Weights of a small transformer language model.
Architecture: LayerNorm before each block, learned positions, biases, tied embeddings.
MLP neurons of a small language model. Each row is named by its layer, matrix (up: input weights) and neuron, and shows model dimensions 176-239. Each number is 200 + 40 x the weight over its row's rms, rounded and kept within 0 to 999.
After each neuron's rows, "fires after" lists the tokens most often just before its 100 highest values on Wikipedia text that the model never trained on.

L12.up266,215,167,161,230,170,114,196,233,228,184,151,249,296,206,138,255,140,169,218,166,175,251,138,227,251,154,195,163,202,176,209,205,151,238,184,196,251,271,188,207,280,148,236,169,164,218,200,173,223,190,148,151,271,283,189,215,254,251,147,195,184,152,200,222
fires after: " |"

L9.up468,175,167,236,162,195,245,206,186,152,176,174,259,270,248,241,171,216,227,152,163,151,226,229,249,208,221,172,287,227,288,251,229,184,211,235,212,196,300,145,187,198,234,242,157,248,135,161,215,235,193,266,271,276,225,184,232,125,186,214,250,162,219,210,223
fires after: "1", "2", "3", "5", " A", "4"

L9.up482,192,230,163,163,216,253,184,211,170,251,180,218,285,170,247,178,191,196,232,213,186,110,185,231,220,203,197,197,131,220,211,54,164,172,196,138,197,231,247,208,178,216,157,149,172,149,221,185,232,168,217,122,220,223,239,179,210,205,201,233,115,209,192,253
fires after: " ", " of", " Turnout", "4", " |"

L11.up988,206,243,220,216,162,184,249,217,142,179,178,220,194,157,164,211,203,165,186,238,171,215,208,102,239,252,191,210,218,183,216,230,171,226,189,259,176,241,248,165,146,190,172,162,185,157,209,175,205,241,107,207,235,207,237,196,209,152,130,167,232,215,226,196
fires after: "4", "3", "2", "0", "8"

L9.up1150,68,232,210,193,230,246,161,159,138,178,251,265,151,177,210,160,228,207,215,262,234,140,221,214,230,192,223,234,247,216,167,162,207,139,207,211,269,209,169,211,218,117,175,112,220,191,203,215,225,220,167,224,274,242,159,243,194,236,230,175,211,189,238,207
fires after: "0", "2", " C", "9"

L3.up537,179,172,173,215,231,201,130,208,183,238,216,223,181,228,149,228,237,150,204,200,197,196,246,250,174,244,240,268,161,230,159,226,240,218,223,243,166,170,151,202,215,219,229,187,175,251,195,241,226,210,192,160,213,235,185,174,175,259,182,236,222,195,227,169
fires after: "\n\n", ".\n\n", " |\n\n", "==\n", ";"

L6.up144,187,210,214,157,211,216,166,157,249,166,259,156,267,200,167,165,170,249,198,217,218,238,190,210,268,207,182,242,282,229,234,209,246,250,252,152,224,190,168,191,119,123,250,200,189,192,271,158,161,240,183,151,199,167,190,275,130,198,235,241,209,175,220,208
fires after: " to", " regulation"

L6.up823,178,146,188,188,154,206,206,261,108,193,226,209,199,178,174,242,190,139,257,169,198,184,203,180,224,193,190,161,221,179,168,197,213,176,260,255,168,126,204,124,158,206,212,237,183,197,250,143,169,167,144,282,246,206,152,251,179,195,199,259,278,219,215,189
fires after: "0", "th", " first", " same"

L11.up755,202,200,161,140,197,226,196,202,182,206,195,350,183,168,201,229,139,159,199,225,227,226,151,269,268,244,187,208,159,155,189,212,179,174,191,239,201,188,196,132,192,153,184,214,249,227,220,205,211,158,205,182,202,162,296,181,171,135,114,250,143,181,224,240
fires after: " ", "1", "2"

L9.up1131,239,223,240,231,289,160,205,186,173,153,78,244,295,209,84,218,142,225,161,256,162,227,199,203,247,126,220,207,214,217,267,129,111,209,133,216,174,249,198,120,182,218,228,180,195,145,176,175,306,214,165,173,229,177,216,242,205,189,310,247,150,175,184,226
fires after: "5", "7", "6", "4", "8", "2"

L5.up142,184,212,167,115,124,220,151,265,167,207,174,194,170,140,152,219,217,161,216,218,274,165,156,190,173,284,221,161,229,157,259,174,211,163,259,270,162,199,185,197,217,189,191,249,265,239,211,174,220,228,161,218,230,184,194,226,275,138,283,176,208,198,214,166
fires after: ",", " a", " A", "."

L11.up718,224,193,142,175,207,190,162,204,189,223,223,180,205,121,235,239,211,131,221,253,238,198,225,223,184,242,161,183,140,241,171,163,193,162,243,231,197,170,239,163,211,169,147,166,152,209,194,205,243,160,206,228,176,218,225,128,152,124,191,197,209,134,202,190
fires after: "2", " |", ",", " in", "1", "age"

L5.up518,217,195,244,145,148,188,229,202,181,203,231,143,234,224,202,200,139,166,171,221,179,174,230,208,221,183,183,200,217,171,171,206,244,270,164,201,231,185,184,220,168,158,254,203,222,197,139,195,223,153,173,212,212,190,189,166,143,229,187,187,235,161,224,171
fires after: " ", "–", " (", "-", "=="

L5.up1124,197,173,199,171,195,176,184,247,125,153,153,179,205,94,202,270,192,250,164,168,166,257,168,219,196,217,211,259,232,236,248,194,271,227,231,229,227,239,174,150,118,188,292,142,194,249,164,214,169,145,233,259,202,177,146,236,235,151,237,238,256,278,167,179
fires after: "0", "6", "3", "8", "1"

L5.up37,255,158,226,195,197,226,136,274,203,199,177,142,192,276,178,210,174,157,284,204,199,114,169,244,204,214,150,216,159,137,121,202,210,218,165,176,196,207,150,190,197,281,211,242,147,165,214,280,256,189,209,218,163,205,225,199,183,194,211,149,216,280,221,227
fires after: "-", "\n\n", ".\n\n", " Time", " |\n\n"

L6.up1050,243,282,203,214,225,186,181,270,201,191,214,177,194,197,247,228,236,192,183,216,217,173,198,221,207,199,213,168,184,209,185,231,225,184,176,200,192,206,232,198,153,114,207,198,175,200,186,133,227,188,133,248,232,191,244,162,203,194,210,189,144,232,217,241
fires after: " the", " a", " (", " Website", " and"

L9.up861,143,204,168,189,136,262,118,194,157,181,215,217,198,225,161,224,165,172,170,160,264,247,240,202,219,204,188,183,247,223,214,199,210,240,256,247,277,257,122,222,235,185,199,169,180,217,235,128,147,187,161,214,173,276,262,197,218,202,241,139,198,221,239,242
fires after: "0", "2", " As", " for"

L6.up670,159,183,227,254,183,273,154,184,203,234,197,265,269,167,168,210,184,182,208,236,180,204,179,202,158,149,116,176,105,191,178,182,203,183,201,205,159,219,227,234,310,161,140,259,138,125,234,154,271,183,183,165,187,246,208,218,200,189,154,144,247,206,171,236
fires after: " the", ".", " The", "The", " of"

L6.up967,197,158,184,194,148,154,219,157,199,200,197,297,236,251,221,224,230,157,163,201,229,207,197,154,174,252,165,184,203,214,225,191,270,162,282,211,244,210,192,165,228,159,177,161,133,178,156,217,223,237,219,159,184,275,196,197,232,121,239,116,131,188,195,296
fires after: " ", " the", " a"

L12.up1223,260,172,255,197,212,172,227,165,211,190,313,222,224,165,198,275,160,190,191,120,187,200,149,197,230,168,190,158,255,198,287,186,219,235,192,183,145,172,163,183,221,219,245,134,167,183,288,214,232,158,259,130,169,207,266,175,190,206,213,120,238,223,217,177
fires after: " |", "″E"

L6.up963,236,148,155,239,208,178,189,209,103,126,105,272,172,243,182,282,190,159,257,225,263,203,144,199,216,205,194,169,202,257,185,152,254,194,182,186,263,260,199,182,277,131,223,227,171,201,155,200,214,210,215,160,231,190,226,187,218,164,188,187,211,189,141,225
fires after: " the", " a"

L11.up177,241,172,201,220,219,166,222,207,177,247,141,223,177,212,285,211,245,111,232,218,161,244,182,229,170,142,178,196,195,124,200,201,211,159,202,134,195,154,227,237,208,182,272,206,213,217,186,169,246,184,201,160,219,170,253,259,194,173,192,195,182,196,196,155
fires after: " |", ",", " in", "″N"

L12.up946,159,184,214,205,177,172,201,231,190,123,171,175,183,192,203,191,112,193,246,174,187,249,122,259,226,217,173,256,205,165,198,181,219,252,150,231,202,241,291,237,197,162,192,219,154,224,135,208,196,207,289,258,164,207,191,172,138,155,253,258,181,194,198,235
fires after: " ", "2", "1", "-", " the"

L6.up987,217,204,256,245,183,177,289,194,154,213,186,156,176,131,245,251,184,203,282,255,180,160,217,154,255,194,204,211,229,199,197,227,210,216,202,230,166,181,206,272,239,162,275,186,148,186,252,222,175,194,124,234,265,206,163,159,140,150,232,212,201,223,146,167
fires after: "0", " this", "akh"

L6.up218,140,199,214,136,171,196,196,161,225,129,199,166,232,177,173,157,177,228,165,205,196,174,197,178,219,212,260,192,140,225,206,205,182,250,224,229,110,217,205,229,230,115,170,237,231,178,230,179,245,226,192,147,225,162,160,234,227,228,266,155,139,164,131,173
fires after: " the", " of", " The", " known", " and", "The"

L5.up1158,230,182,192,234,209,160,136,210,222,195,151,135,258,111,227,164,210,238,216,218,180,207,173,191,206,172,236,259,232,215,204,203,195,193,255,208,230,188,171,200,138,228,204,160,160,134,113,217,172,161,174,223,224,165,214,219,170,238,266,227,141,128,218,165
fires after: " to", " and", " at", " after", " was"

L11.up807,238,201,174,123,216,278,246,141,221,174,180,211,231,160,254,192,160,182,241,212,146,262,211,140,245,194,205,127,238,102,181,223,222,172,217,210,203,209,261,232,127,194,249,215,207,265,229,145,217,150,172,162,178,199,185,273,144,163,185,243,141,203,140,196
fires after: " ", "-", "–"

L11.up812,175,173,193,255,275,199,119,189,166,182,285,200,135,215,154,221,216,129,234,298,75,166,147,178,167,225,207,235,267,163,220,228,151,246,152,227,285,275,205,296,164,252,223,162,127,227,200,242,161,182,131,204,212,187,194,214,195,186,226,175,147,151,226,203
fires after: ",", "8", "4", "3", "1"

L9.up366,196,169,214,255,193,183,154,229,184,276,251,253,206,141,189,168,246,235,135,145,219,229,140,295,223,273,247,201,212,177,211,81,200,186,199,263,119,182,190,225,239,207,181,194,296,253,161,147,259,239,153,180,200,185,198,180,149,145,248,228,214,208,163,167
fires after: ",", ".", " that", "2"

L11.up437,197,205,163,182,229,170,227,156,249,296,297,203,144,184,222,251,158,132,261,265,228,209,150,152,237,163,171,162,173,128,207,184,214,178,207,218,182,252,220,230,222,143,157,213,182,230,117,199,175,69,213,126,156,201,183,219,188,237,101,224,163,186,208,193
fires after: ".", "8", "6", "0", "2"

L12.up402,169,238,171,199,195,219,133,118,265,223,179,172,219,207,169,143,209,219,201,149,194,88,279,163,238,135,181,236,183,214,178,159,253,103,213,195,220,182,236,228,206,207,285,224,211,230,204,182,199,148,166,198,207,220,209,210,222,249,172,148,247,247,234,210
fires after: "2"

L11.up914,168,206,166,175,289,244,207,213,180,173,141,249,114,176,196,225,273,217,192,250,225,240,170,195,196,229,213,198,243,219,245,88,160,148,222,229,180,275,194,235,175,233,139,224,206,184,126,82,231,129,193,230,305,231,194,279,208,166,197,166,221,140,177,228
fires after: "2", "5", "3", " on", "1", " ("

L9.up664,199,225,204,187,177,254,232,226,177,180,200,238,195,244,290,257,162,220,240,236,216,143,198,176,229,238,165,182,184,194,198,254,215,167,179,223,294,128,210,225,153,183,255,183,197,163,207,225,204,124,150,191,178,268,214,119,174,168,147,119,154,149,199,159
fires after: "==", "\n\n", "r", "-"

L5.up997,202,181,285,156,196,138,216,173,240,281,213,217,213,222,227,199,225,237,210,181,211,182,168,166,266,241,267,242,156,160,196,159,194,190,182,226,190,145,246,292,202,151,246,210,201,176,215,256,303,185,207,255,209,243,232,139,207,293,225,192,295,251,204,194
fires after: ",", ")", ".", " /"

L3.up647,204,270,169,193,164,307,163,150,176,171,128,219,178,313,217,137,118,182,187,246,196,191,229,186,249,192,217,235,181,198,199,248,168,209,236,260,213,247,150,148,228,201,242,190,185,186,151,216,191,229,260,184,181,284,188,209,289,145,179,122,215,298,197,177
fires after: "==", "===", ".\n\n", ".", "\n\n", " the"

L11.up208,173,166,229,283,225,187,212,173,176,232,159,218,173,194,187,264,200,141,192,186,256,271,169,227,245,209,107,175,219,176,248,202,195,254,199,202,265,209,165,164,251,180,285,214,226,160,223,205,240,153,175,200,123,195,252,222,209,215,215,145,233,172,183,187
fires after: "|", " |"

L5.up693,127,239,225,167,172,260,237,312,137,242,179,178,174,154,323,190,193,196,237,209,205,160,216,214,230,239,183,235,162,163,206,292,175,198,186,216,155,230,176,197,210,246,224,156,250,177,154,173,247,240,199,211,216,158,179,183,211,218,240,176,156,193,170,97
fires after: " the", " a", "The", " The"

L11.up642,266,239,242,201,199,258,238,222,162,194,183,233,211,161,158,210,220,229,178,212,217,182,214,199,192,113,198,199,194,260,248,127,218,165,196,204,219,157,160,181,180,205,178,197,216,176,213,154,157,171,197,224,130,284,227,187,257,242,201,161,214,250,210,222
fires after: " |", "|", " ", "-", " |\n"